{
  "activation": "swiglu",
  "norm": "rmsnorm",
  "rope_fraction": 1.0,
  "tie_embeddings": false,
  "parallel_block": false,
  "init_std_qkv": 0.0299,
  "init_std_o": 0.00566,
  "optimizer": "muon_variant",
  "weight_decay": 0.0058,
  "schedule": "wsd",
  "decay_fraction": 0.647,
  "final_lr_fraction": 0.0,
  "doc_mask": true,
  "steps": 8075
}
MLP neurons of a small language model. Each row is named by its layer, matrix (down: output weights) and neuron, and shows model dimensions 0-191. Each number is 128 + 32 x the weight over its row's rms, rounded and kept within 0 to 255. Numbers have three digits each. A neuron's up and down rows have the sign that makes its largest values positive.
Before each neuron's rows, "fires before" lists the tokens most often just after its 100 highest values on Wikipedia text that the model never trained on.

fires before: " |", "m", ".", "os"
L11.down223:120142119145149156099120098130146190109124111108116134094174087117162117109160125137096143063152125153132115102167142140182152126134129116140135153098095125168139119170122170109158200085127130115144110125136087128164128108182079145187108214146170157079094109160124161185159147159086124147147142131219127082087121141108146163142107096082105146168137113168186148132109112107061102136139160118078146111055119125098150093127143194142068139157085106109086183072202201072146189107116164178140081073145138100157131122149102111194169175099063108104075093137179123130076107085165148115

fires before: " the", "ation", "ative", "ated", "ing"
L5.down468:131151143100184061115108108138141152170067124129140187097167140091104136138111151165152141105198153140131117102156090134192137114172175106160171153146112137147074196135124155151107140140140107077120121080152119116065180082127141186136167120117131129061075084098105089103155128109116158111160099113105121116057152136078102098141118124107095089143200200169150114195156080127136087174120147112074104115144145087139172121143134083146146187152135147146169160081184147056062136102081081089119118121102068156132141116133175133151120167149126070188152112097130119143176071142143122107

fires before: "2", "1", "3", "9", "8", "5"
L7.down123:152140160177145183114165160184093109151153135154112104120167136144152137103139137112107081106131116163103110097081172140104147183126112180198154129098139138156133046156138138117110162174079148168145134163151087176113166117159123095106122122137074158126091130114149118078117106096171143164156193129136061107066155104118121213123124153097130153120123120116159144162116163101124123103179137128165101142172174147127160140172090179088200155105099116113136143125154136125124134135090107088145085185094145088166126121109174152139113144115076110123072141132162173148121189131091134140

fires before: ":", "–", " by", "P", " time"
L9.down222:085122077129145163118171153133148086114067135170162140103071110094168079094161061143143130145119124076104194101085150146125089088170165151108102159121096084140163126181113137112126086172124135153142174117059126219132092142115125185140119177134078109078144122247109149142105134104138168140136128098138140106132090093174110115160124122160130190091115119117119152134140121124074154150135086131068107197100154113187138150139102131119149103166075100116138162110120175138061135078187113089153130183158117104173145169120110138154133132152085137152185135103148119132166183165099093165

fires before: " ", " of"
L10.down331:120144134146049156145140126182135130118144074196157116098185123150163150147100145131159146100172230137128154166155113145158190171160105147137122159172146133084130130155172151096091146112146082142093147141164139129115091141199134130132158115049134133099125064141155135123155134155097125096126104153196148180102203154139169124101116111130147108169109071163081116078180097139165152122124089145109124161161126087072021099135153168125084121066160144077120093102178110082147138147123085165155102096171083145090142113161098122105178151182142092134146134080131141114180125119077100150

fires before: ",", " as", " to", " in", ".", ".\n\n"
L9.down322:127130130169146138096066148079127179156084110130085064131115117094160139106054117114148146193104092150103132136076114121164101138153082075119157130175086114122079160152123096114133087125135127138129146163128153124137137107057096121096157131135068093163142112066102135077115126174122129221118146134126145111160170224085138185162146133110139096170095026135092127102100152106143169077122039107129165117126113104097144111136214116114118169171125162142143090143180176174128174123200142141127106110164064090064167105115123135157112129172111131157165111115128140153173107089150129131

fires before: ",", ".", ".\n\n", " in"
L10.down542:198126129103130185074109086127187101130087075149153158089104145133167153113143149104136114113092128098163092124130183146150159127114085101137122174086134133121112141181157097101120131128108137151148154167116087139106128193124102058128134132139140132104131075075074095101144129119177145136138072143141150088138164157183142157095112098119142083194181106175181115140119081159140146138111100112161152139098103126134078115109154140064202155174132100178134086177168152075160133109154086095154100129105128179109119128112187108174128102129088089135084127120169074089137135138138114138

fires before: "0", "1", "4", ")", "6", "5"
L9.down458:179122117126217142156113138121029091123149130119138192125098093116120141139132077117159088189091146146094166111059179153104102183171114143138092165112166128141113179147142181125138040146110136151092088118133150145102138140136172127157154177102099108116101146128096103112166140123089131128148155177103121097127131182093100091083185139080131185142143114078136150135170117122134212156152101127151132144159130139123106154132093120113138178134133138146128107091128129111113155150138161104069017128170108111071095141148103165131120073100131108148176161188091103173147157154178100172

fires before: " |", " medal", ";", "en", " Army"
L6.down55:136119060182117101096089166145098175035152089091161066142074139116093119154172129140132115206138124177102109135140092080131123167111163120156188130154124120155144167094131198115129165098123046138154057138103105112138186157093106122115118107136092122138162107120147115057144137149113098137128088128071153125129148107148172120101114153104063115131083174141134178113126183216087137119143094160052091118160140122067080113135095139106134099122080118117129145135139139079180112197137150132201170086110120096154100091210139136189140091130152119102097120122146111137072146126112150122

fires before: ",", " in", ".", " and", " of", " were"
L7.down76:093166109126174133096098145101096070091132112098135153177111170113128143151141145083175164153121130135131124136172109150138159136101091137102141111146160119170133135118116117097092136194108103167141115146121100146091132126113135113109158159103051124111158098110056102085141123068193079123175149103110144071113145164146128164104109115128193091124146096141187118089196133145139183077181133158159118163102187126132152128075131102117133175176105145107206142152130137118107191136137119125098138121170078103105132130115105114117159072147106103118216090155164131110120179122125187136

fires before: "===", "==", "|", "ated", "The"
L2.down2:129105099192114138094088065086089116144110143126142156140128101142109131154112146160122103076142112089101123157123154156114162138134187100065147131073091133165160107177165105174104065109177114072113152140148120110107077110105109069138126095167123101175128130124076107113097109128149166177104143118152190118060153125156158155147145118123159104157090176138134101130109135138087163132112103103067157126171100131138125096170066164163111110133124109119119135111101210136113063122134159105103029114122191124126129126126166155111165148171113119170161124087118203157125147191138152117

fires before: "=", ":", "M", "C", "ae", "u"
L5.down10:181141089086114108153129056123150078132163157077130160105087145117110091172131145135091135114187127092111142145174140142041172146121120169115087117185108052141095101125101103123128119118154139139146200133151117145148153110115111140146088173152124069136048125106137077132110187130077119158069168118130191106111102127128109081078118049121155168148098161134120145134143111115144178145069110092148129200067109125158168147116115146121133098144145137166157113119147126121143103073092101144158138160085164129152097142080157155144081096105121139178102107127147147139112153094181143049

fires before: " ", "-", " and"
L7.down71:132125146149107128170138114107150124096168135104176134146151097120099149182152120131128122200109137070115164093139156162145198105076154168142133152103096167114171146095133156148121120138160091134105078108154147254171156129114116082131113176177125134187128062162131075135136087157178155111112081133194178119076140162166179089133049140143176095116169121163139113137118138123143111177091108134165133125118114131117130103238122148163071116159144097142105126164148133125167121141107052134179142112094149137149167114167114084041174137164126172105124061097159117132174166136133113142

fires before: ".", " |", ";"
L11.down327:097161165171139168113181157103111126120089116118186128135139152088092076061117176147088102102064137110183092145153135158181144150096081167161125130148054096087081131187102136179139105155115160150077128201131126114193086168204155101148121139140117137131103146112129078128153167127123110129092084177144100081157172190094164106147073114071116110130111118127139137164113114139150183159152135090106107138137158045083139150142128175116055145129136139126155118095091127100093187135088149115078083170192113138177152184075135173123103149112112121086132152126128138153085142140156184158

fires before: ",", ":", ".", "–", ".\n\n", " he"
L7.down701:093097102072165185050150159060166165144105089078183171179066109122215100168196099108143119127088121124103144108126117206131105186101114159130144149089151139174091124140097116091116093184188163109150154155125100158164156116176161138105159140143121095150125172108169144133135153111165140120159091107166107134129167160162133163144104153129143118154131158176125124133098116164168155115135134103101036152127127064145124091121133156084138150141130107153190135145118162100125148161130091109118116194173089139094132134070125105177155159122126126131126116124157111131104192063151152095

fires before: "1", "port", "2"
L5.down176:106126130177132102148072120085109133180145126152121112139102144113150076087101161141076034162127152138162110116151049189092143121156161151159103082126156129119118156110119124133132099101127126154116086125151116134158190146082182089169117171131116138141169113104124223089153120145162163155108113133173157178160120148117174157096114160100134106089213170113109127151112184162115141132136081211169106177116149075124082164080098129090133167111210168106111156174146073081084120202150186103087136130140171141129109129121152179188136141123085137104165184143068121123138126098146118122

fires before: "1", "2"
L11.down172:101132123084117139114095140122122165131143155126110115073098129141108117078101102158183113181116163097146175183142113094076129087148110112102146125133200106106157112139126137134085166114109091112104133178169184144133082097065075124150144132069112105152187154156125163171088114184134128126129107175142152103164183111116100150112150187138163096080146101131105139186113123136156142117154135123142158110160103109130162119151096097148179154125180143120135104108135153116119156088156055091184122155068110144140129135079132094124198114127116139101151065136122160123134153140186090116

fires before: ",", ".", " the", " of", " they"
L9.down208:084140122175113124143104119125101164167120083107120152144117116106085112058078131045187187180076176100130110100124189120193093152129110138171120118095127145130106081165132128148099064176126143145126134138122167105149098137091137079083145094120149189134094128119112125118091145118096158120068145100141133119156142197076139160116175134099146104158089132095165102165124151158120124055150129158113124081075219172095141140075080139140138161163144145137105060140163161113110141130183154086091141152131163164108111094130100141179155078196136090195156144115085125119086105108123122122

fires before: "=", "|", "C", "M", "In", "G"
L2.down321:101088059089152145073144093163130153143168156098164120140122110129120068163122077101173175068110136144118168135161139197083133136090172130100121096124165125171126127106167076105108154096076109120188185130171135080097104172115127218096112097146106128110101103162125134119107133130148159079109125205104189098156155119156147077057153106187066074111092112107167114114094141138079167169098107114101150152107095153152125087175131139167122137140104115135147131130153187063119113119053129100095137165144112047169128176177120164139157152098147159130173112086139122150123088085086138095

fires before: "s", "er", " |", "–", "ia"
L7.down1:131132134138081169129104147136115111135107176078121118181126121165196100164200088137147142127113166105091140063117138155127174088125121099136082154125145093055125127068101132130132095116124104146138125083120082133142146141175065166066165175101091127114073125079175141176061155124179176137127083127139161172126146129108118146091181136195149121145149117137107159136099146128164159130147119141147087041132046138076075101144151155123139126112103207136170112148072137149133120122170121129206138116144110136167169086110132060118121192117105149066154139151085145122096169092177113077

fires before: " that", " the", " they", " she", " on", " it"
L10.down72:129079111141133111132168121154123164130142132136116137177070160108138103144123107114114084164130092057084132086141159126201141130088149128145103084068101180123150089154114126123132130132134071174091178094126101082172097123111176144139122124095146133149155132133091166151111168061161093139114130145233118098103109153131185150198098147096174106152132184093125194167136105183075134119152138113052166158132120167131122108098065181164084094148104105091152118152139108079106114134080129153102173136112108085140108093136139055051122149173094159131192136091091113167131163145119080201

fires before: "ity", "ations", "ate", "ated", "er", "ating"
L7.down439:166136122145119111113113153129166109110082103186106201113078152135117146093094131111169178136177153131111093081161143178129090126135137088101115069055072155098141119137096131138108135095185121057152114129149109127140148080144138069116156119130172157099061144081134108110121159132121115081083076157154062073133194160130075156114161166135088130135111106173145098136154133112118071151121124178134156137092211120164141048154091136077138123067163149168117083146142162113104095152076146138149148116134168147173131089158047134181127173178128076166105155160119182116129136117072127146

fires before: "8", "9"
L11.down378:156121109068126119165148118183148150153157160116123161136125137080058138115105110191115170126138164105102090091045134095130133097172101090178131160120116132146153123105152168143144187108138108143144108088186158201136106137151081144110126098124104127153149103200111139080080152137103103141170139110119099116129039112122130116151144143101136145158130100152135123145236109131119086189128138122082176176143108157111161088186148097161144180148163129124127122084110144087123083022147158105127080135151173124134089189124115110135122165089164112150147161143100128135119175135129036114

fires before: "1", "2", "4", "6", "3", "7"
L10.down625:163094103056086115118117128146108129079100137134140115190190132169159098145147113140130162119144158107110156170111090188122116113144158201145161098132092117124105118128116108117147047105120163101166108160096168144129138154153113120183116171168103159127235164125133182110117115170107122145118095169135126128116127120096180120128090087148107143057117120096146164114150187114167133135152121143143082127097151093161142132143061094115168113111119076145178142199100045092133135106101120131097183148127066109108097128090169132164134133150074146177178104174099118162123180107139110106

fires before: " |", ":", " |\n"
L2.down150:151105121124128156120131085181133125192126161150108076056128144126140162178058144117191163130111117119109136165173133159125149085146117155095113127142204125188126158162178110135151152086097171112133121133124140112117129113129138132106158177106135102107140114104118098096156189104125192068145133133117126081135185165117102121146127146175149152145168104135122213143142136166115152116171084072095105093153033151088072146151165103090147114118122119139054125120125148112118159134123140106123107179124053118105129117141112128158042098071139127141072117094127138107148081187164168133

fires before: "s", "0", " |", ",", ".", "\n"
L10.down25:112135109084095121207094146079173128147115243143116132180130100124102136141191115169122138109151129114073120156191088137128136101188131109166141193167123131118120088108106131114163134096166093073100146106130106106127081152157112169116132140139112101090090108179154130169067107133120122116144038136142109116176155140130163139136111164130143135129104138121067138050131142097133098214179140157119104140136029115108103093144130162111160194144045145120075131122128159195144075127102089095118116143125119122083115110132125108138120110143151132149128166158089108148176145083076054130

fires before: "3", "2", "4"
L11.down280:196127143095173105096176114152100174144134106209147150167128101157155171139075177142183184193079130139117164150125104114075161189109144108116152134100148179144136098117140094128131124087101128116098126141133167059112148173174142175125149101162047191153131149162116106127130103098141158135102161211071141106146126109119140101103154138087116142161113118173151081152092168124137117128126125165137138127129112145087158169064160068166121113144092148173126116129154116105154142148116088144100181091135119136152090098120150153148125133132152168083103129189140096163147152142183133132

fires before: " ==\n", " ===\n", " ==\n\n", " ===\n\n", " and", " "
L10.down540:109161117093145157103166125123078098127126127149102120111130182140090143098115113222135099145102103165197121119117139136145174102124116149132136132080128130204137114068123128125177124132118112145127112140172121095088043140054055177156161147123175115157143159131123108148105126131134155125117139164109067106105110095155084113095129170112125183115112074101088156068135113127111244135118094123199071085119089125134117134186129136090104127084148143140100188216094161165111114116165115120127144111097138105119128131160177167221131098108119130124121180044116159140172142104086124098

fires before: "ording", "om", "er", "ount", "8", "re"
L10.down148:138085150125167181102063105201144062112135115136161132088106095144125166082142101122141171144164127120144190140125118090130138150171085155143144157095113121142156102173133173198124150108095140156139119104128182122163150149101108136121071110170104152162073112135148174087129097161107081148108129084187056138137126177146148106040141112095098137156094205185110107111136146142129142121102125103123183087093187140152152091086085114119148141143148100122083121132048149160167124110125171084194126095129112132210167143120151017111107131105112135153093140131119183116154177109103113087

fires before: "9", "0", "8", "2"
L7.down608:127108147135181186123150084120175130151047151084101182146162113194119137094096149137152172116134141093049141106088124074067133148180086145165113115063132117187171108126149109189139140120179153125160119114126127121112132145088159147120098146094186142167140058154214137089178141122158119136128113109106165130154115102159171106148113109115067129173130187179079157136121084107162162170148130191114110100149168157113119150118155150098173089164111134123152164120047133138121151134207113111122143128081107155129128160066129077153188121139107108134091137124149176190075134145107123169

fires before: "|", "===", "==", "====", "="
L7.down684:117092147134104140153118109166162166084189135142163071113138182156134157086114133139183142097117116150126130168132150188178183155120185079129122139151121140149069158194105106167067068174074155137132098119162149115120127142157134109144138157094063138177132128099083151117115104148123082176110134105106137100059147117114108131118102126105139091147157135177194138163141125110120140149158075196143141147105143140173122099050075104139147132091158114139157125131132156164079086096156116128145087074011122109130122118112171169105090157158127091121116148089140153127158147097058157052

fires before: "1", "0", "2", "ic", "gress", "ice"
L10.down675:136126121078120130112203140116154170152157177071118127149129107086093107138147121072075116144199110117126084147124100165100090135164085128159159096148106169114099115119088113189119120140168099054145120161092134140136149105103194074117103171203123109093102156134095123081136093144182140150159183140146135197131152171121147157158133152105121172059183136149154103136126082152188125104145159134120099134117154107096110174045103164119131197119109094139116144155121090116135158187092114154113120165189155146161116150102123174158178189117123147151130145189140143179076169065164121173

fires before: " ", " the", " been", " to", " a"
L9.down652:155152183115159110044091151118108149104107159161090176143207120105127111142128102090069083111139139131166078127152127105078126113124111192099112051083203155169207138110115157142135116101122127095173158128114196125121102097127139184112140197126171135147108083138157118100112114134141130092158196137108215148112102132167121123143133126127133108180103096076163102091131146129139142110149090131101177096202132071072159120137108116132179156213082154101069084098120153151113111149149087118135117162136110145176152125172118153128151211189135131117067167131105136149101143156113155116

fires before: " Go", " A", " H", " ", " Team", " W"
L6.down208:144141122095075137191183147083109130150133135159163147163184136147110114152188200069081168141114146077198100155121156068156098123140117161131073090136132102111120112116083185165152081109130110107062144094073157135175169120105072137097126150122119151082118114094143086107138110076127110100119071160129175119191099136140133125118096148157066124138137090166088131154131114145116102125092144140178078093100156124102137109133135171064140069124127102173103071148107117121153118164136149124160157093122122069140146123137161122097092111137154195173141121117133120145104153158084115197

fires before: "2", "1", "3", "5", "8", "4"
L9.down397:119127131096129097186103110131157199132081111152120146193166097149137188023084086114143128150134099163121200102136111129065152180172078066138156115117136126141101164142107142158064119110095154111099108084156149144114116185102117143166083074129124101121155123114134139114118115141117120089085121135049179132174098146109160121131124075010149117133128177167106158126084132170121052116103106147184079183156103137116180154111119112113122100167141134147129147075141072150143147157137093110143158104101147147082083147059181171112146093101134163180113150135160130092172125182131140149

fires before: "0", "1", "2", "6", "5"
L10.down350:107140105128133181151126181182090090149100171170136110162148133124085161156106162101166070089194120112125138186155176140112128111083071064144156175091089173122136142170133128162151174164094095155124106094157159167134123134120125116175161101092091140076111151145070198151116083085134048134153187153119125164136160116130094147142103095119145062148160139202140065176105116147101115113147123181145125129133122115174106148088079126206113100168125091106093096151148117149160119114101141099203113122133048107134121093091131157117114136145155113144121143143098190108096110089113123175

fires before: ",", " ", "ons", "s", ".", " to"
L7.down120:136159084200097147123122143104131135178111121066147166071088151109169115101128106124085095172134112123134128099159160075116087133151119198115107158161108088101119129149163137178107153112118103153163119186143112189150138086158106119131117081177185138135117114149194152131104163077139093175090128123177067159144116129123094153175140162112038139201166117139067149127175129147181154119135099117152116077094130153108114098133137093133144084075071095137162139087146157170125146187124137102163121135133079097138118126103093177105161193201118188157181123101169142123125155065141113160

fires before: "6", "2", "1", "7", "8", "0"
L11.down485:113123195129106095165127109123090155124124089078080170128163136190101132126069124147131039145108150106079100167153101074127082161126092138098120115110122110047171115158090127110138155156156096174169155154152098120123131144147079168071187139145161100117087148107157090124202085112060121070161084151077180088089150141090158135105178095138122106143119111136102145135145122115054117087109135092140118153085106147136090110113124103103140153120093163141122118145097101121135147177179179143091119063112094144136153109067125160143107104163088110067109155098143152115132176068085154104

fires before: ",", " the", " it", " of", " in"
L5.down682:077108136164112118122128125106162121129093089114120065107124128120144130162099131117189074121100097088066156140138117130138165173162173178124149125104128108133116152175078156143104143109158104128162142142099183152171068153109125182122128174103081130180071125131121101113094157133119101159166105077096117170111096180102133148158139150111122164081130110189182153106092077135117147107116126133152050185118154175127119133165094134115088119097095098124240105160105118104093125089154135155131209125095111080100132165111115082109115107098109146133151137096148099139153157105119138080

fires before: "0", "1", " |", "2", "8"
L7.down601:072088111112140113123131129150096137095103158157173124163120106175118139077117088108159124104103139173111068132131071126087124063115113172107108072114111136179110144105152170154139172131117106155089158140157116133089163159155113134174137163133138093146123085106114086116119146165102114104065152099133150166068175111108120099099141143083111061149100118125109167053119095066212104072146107091112105117135146148062157120127121139139167159079094132179129126082070150106176128103119126159155059135116094154103167231160141188131183072142138187108158119142112098054177080149166160115

fires before: " ", ",", " a", "."
L11.down67:118126094124108096048088133097113106123182138078114146177071137057128145134082165109125104121152092097108120101149145119154106136141108127045130120118141164164192124115140125090163180081133161125168084194114115112097177112103106090103170113139147106105111093096145124122104171133081106188173127167146164144117144208091145165158118106137168116144142139110123114117039153161140130128158099106113055117156154103160209175144164156147155152145086139128171122142165153119150065100104132129136115087120146127145121077132038076115118164142038101095174154122121160154148150142115141145

fires before: "0", "2", "9", " of", " ", "ation"
L9.down44:124102152098124182049155161128085098135129149117115190172139151112125126103079159121082071093133172098128155181147076128080156050172118137139163136079081115169117139171127072171105180049146143113198072167131133087134156132142127134158088081098101132086183078098137119106136103147167154157095127139092104151145121118137128131178157159137139129141134102175110147130102178119130045086023127098144078101141158132150117159129093082148098125146123149159084121094097163110176161125130127125110050153136105089129123098092100054183154136138167117141105115110156130091137144116125189137

fires before: " |", "'s", " |\n", ","
L5.down86:139104127119155110102102097132115113156130112128189084101126158113203054144082171111076123169133158113074092141110121176113081137128092132142070126131104125088097103187100161097142178136126131161168132135159104097035177139117158112146133123129073146140159141134130084090116111110131158083132115120179090128135079126062140112176089132053149136103140129171143149190080105101071116154168083113138058117127169092082109166120120109175095090135136123093108176143189163063164136131043080138114134137154175138151123123095164090207095134149171130103139131149129164169135115095110148109

fires before: "om", "ce", "t", "y", "ation", "ated"
L2.down271:133089149122120115098052118134161134152130159094173145134141124183075119147143093119153155170124098118104139144080152123083152118163094145104137147129102104147166151140126076131120131139129057166096064169105130105132206166118154149085113154142151178124107145144058121155137131174161131105096148116154169139119110195149176084128093084091155125146134152163120116163143144116104148153148140109144197151089184129121082168106157114147141075144133094104070099129069175149147124077099137108152185102077117152111066097178092075162120136103136135091181181118120124136069142147136099143

fires before: "ated", "ate", "ized", "ised", "ite", "s"
L10.down207:182182134172130089134107122168174093157134102107133146176124140152092104121169160146102139125136144104110133114165119143137087122125135150163093113155150114131160179134120137121111154048129135114108177085139115149148100124151108130119131106092152117086105158134125156091120129058173177133146117091161166174136086061119137122106069144172124096115135084143065100155146104092090101151173120160175142154129107132220107129145088113129082099103084097153093157142119089150193155126064106135137172053155162122200064122131085075184141130130070120148091110155148139105171139079114110107

fires before: "2", "1"
L10.down443:121111117178092155110108145124097177151169162130099148103106053080164090164155124173126158154112163132071189118129089110080144096115128104150115196130113142171163127172197123114112112154135085125066155156129121101078179119141144133171116138135141084131118118133095167137111163139159118162072093172146169117128158148163178150113179112099157175111137099173122175145142141084134109074056179105157168121194157084132152135132132079144145090125099138084110111100173193099082107121175073153145100136142115139093128075087123196088114139052112154079108131148132078151113158102108147105

fires before: "-", "ast", "hen", "op"
L10.down346:186083065109084123173167130068159095155148120068217103100164128131150092140081106145112158113141143087147135146168133163129172137124154130146149122148130106123102096172086087123132147159158082166155078076131139111164158127100143116170145151067088146144121130099091197100116165121073104157152141154150134168100126140066162115156107075135195122131109147147188096187103134149084147145083096167103093168162141147108117130091108087175113132178161128189109126116154126121097155139167109115108168071092095135171136112158110107145177106133122163164114142116154156080171060122128167095

fires before: "9", "5", "7", "1", "0", "2"
L9.down529:154213107160191171105100127175139107113164174125093118145132081197130090119081124105165157114068125109106089132129104071159091184150151090124138125138106146073189139094066204141125191140124110146150164106135114091156079129131169092169092116180121155179115055137160130172142160130174081144097167142086121114070135086154114191120238121134133143129099134085136122156155156142103127146154110169098084140095141129095159125154102147157159150142117116116106122149108186076159135137094138160074121120161149098166102100213092189122140227115133118125085176137067125126150103171142163096

fires before: "9", "3", "7", "5", "8", "4"
L7.down90:098076167100137119129081122176154117094168143150135099150108159182102139138155155151125147115127125138150135128126139180136125115127128132189170164123093117139125119152165113104157104137159175166043114116149163146107064122161116081145170072124077109112104116156093123105148125165133095126116164084156142076173097072196096095116077125123137084068125189180139124143196123086179146166158129083127139164113117117099073103111138106068128134142187108122106111080104068224113163103152116090134144101153150168067090181150104137144180104145085077164109155158154167133111118128163128082

fires before: ",", ".", " |", "\n\n", " |\n", ";"
L9.down416:146134104137092075150128148073066045151122088064115121085119129138137142160074215151115119163100098195116101158097124151130161061134108123142188147098102124131119082189130124087168153162133024121134112140089135140127127144116124108117124141173129126106122135075086118050147183088127178159172088169105144100101181133106125111161139128123156104110132117137138116117147151136145182104128084090106069073112111123153103144137162190107152141130167100146152087133118161095112156174127138128163114089114148111203191129143170111164103083066158131112133083139070125135106090136153148165

fires before: " to", " him", " that", " her", " the", "ed"
L9.down307:081075110131139106137130121148136117160130130141063117052134123148132116112145167091169159180111117099067117092130122158127151163145105120087105154114158165143149106099212180125128168185102134149074150106090161190101146149111115144114119115129135099116147110135093184166115150122138137160089125168206181102120138116136183121222177092167134157195149130082124117143214094129095088117109162159123118150057049131101135142123054144103136127150106150119075136147116177074123130070076105155137180143128133093156106111117096140123126051133166076175146161061153114124137158113108107102

fires before: ".", ".\n\n", ",", " and"
L9.down661:105140110152120139178156129111157138093131140145147119146109129095166144114154078123132117156185106178157100065147129154127161097130163152096116144073171146177178170118174143126152088144124131092119111127125159208141140048170147124102061132122068106120117120084125132108186141121070163129152124069094159221144162091120194117190066113111118067202180112106149087120134131133202130147098147155135192152096102126126124120169074075158107154130150090136166095082097110138115139120144100097103174128092089161145112122140115100122096127136069103125137101182148142124090116162154141136

fires before: " "
L11.down613:139114178178161131154122161169101130139162109120143160101141104166184158128157155060140137166092123107101060082132135145164116125099132114184102106079086148168127117120077151168084092043138126078153140197232098132159072108122142101132066136117130133134098189114147108124103165111146110109090093137106151170080059128159118109135153124134096115185214161154171143105148116141167155120115152163145085104104096131127000141105077098134141081104166112117121160144101135169156100109133136135178122134109126150107103140136182116105143145149152222156099190105114138138115160136144139168

fires before: "ed", "ated", "er", ":", "cted", "ing"
L9.down55:119160162136129177145124160040163119093100144097118130133077153107128143074108167142125113127151100163098140066124129087132127137130122145095162131099072116151148131164203145116101135146070103146115098111129128159139126112133156146140117169112174178116111099128135063086097158180097093171097099149073191107060126137160113140174131229111075141137163119143157179098076065087123165172123130159137151124061121099138124048140124097137141207163149208160120156125121123130121103085105126129170187127129140099086127154137165170130137141167101096149149124078139173170125154160073111170

fires before: "==\n", "==\n\n", " ==\n", "\n", " ==\n\n", ":"
L9.down8:118159106132164186143179111120141109102158159106128117071150163095142092187121146101100096122113094144119132092120116093112095211145132126145142118054118130139138127113113137084163197126135083141131136085117123168114067137092123146143174184050116163113130132122116104111109167095138163169215152120068157157118143139184167147133151139112078194123109064149083117165141146142094100167141120125141112094129105097149128195189100160134126138075075117166116138114117193107099150148102109196148158132110094179117068148112107079118147158144131103134142201119133082086092157132031121125

fires before: "1", "4", "3", "5", "2"
L6.down410:085153158106126147130104135166157137112144138081158135137083083129097117144070080169101085134128182122096143155138081136090103171146150127117162144121143197117141123097059131155135162163080140152088132149147194091153108078113106117108167125091176068147082127108124185068197128136082111119135073150093161128099133167149099058098218081127094153134143126141120128137090079185121143119075094129132109162119086100174133145121196122159141099101110127165152116100164079136047148165210142115096095143128153173077126156082128077140085133125150161067143139122125113123144186159098112128

fires before: " ", "0", " |"
L6.down61:180128186117149137158099112119157153170141144159125097161153109110144149110149096116117138130140125145115119142070130170084152101155133113145138166121137135129062116139195136132135101123131141090156156123138138203131127147052160080112100089102129110068161103081099189086151162156114106119119113131154060129120178139100144137087126065145152142173106094115105159086065137209147069152125109097103134104146079126134039134158172119100163091106162135064080088190136084163183169126102155126124080094116111175129131116169150096127091160126156187122045145159168133086117111162143094063

fires before: "1", "0", "2", "9", "6", ","
L11.down123:132081116161107146146083129109163134158099131177184118072117102126151097133138113044093104112140122125129139116156116095144122134086091116134088171107111101147112151153143098139141138137103062148123144082138129155086128135129115139117150078079085110106104153162077173177089177165155174186074175111122141096089117131117159064095076154209161119174110098107102090129098132134145139020119135155075164097112160137158078115139187114170161142129149093151090165089138114096103163071206101137153094173081089135111140208152145089137056101168137145147094140123140178157179122132135133168

fires before: " |", " App", "|", " ", " |\n", "|---|---|---|---"
L7.down133:150125113152133107109120143145136095156058115120160091095167062097142152145157187100138086150134109100129127141160152104079106163176125122166131152156144131123113072136118148088112130086119145124126160154174105095099117188109158133180081140167124113152103077116149143055155135087169095150088201221107119100081145155156127142095146115103145108096068121140112127140157136116154123126164144139118104164171090165069085120120075113126144134165143098132111127134109134154150138078110115167095120169122147119188148133109177096155150121130188156122177116119199121148134125135083114151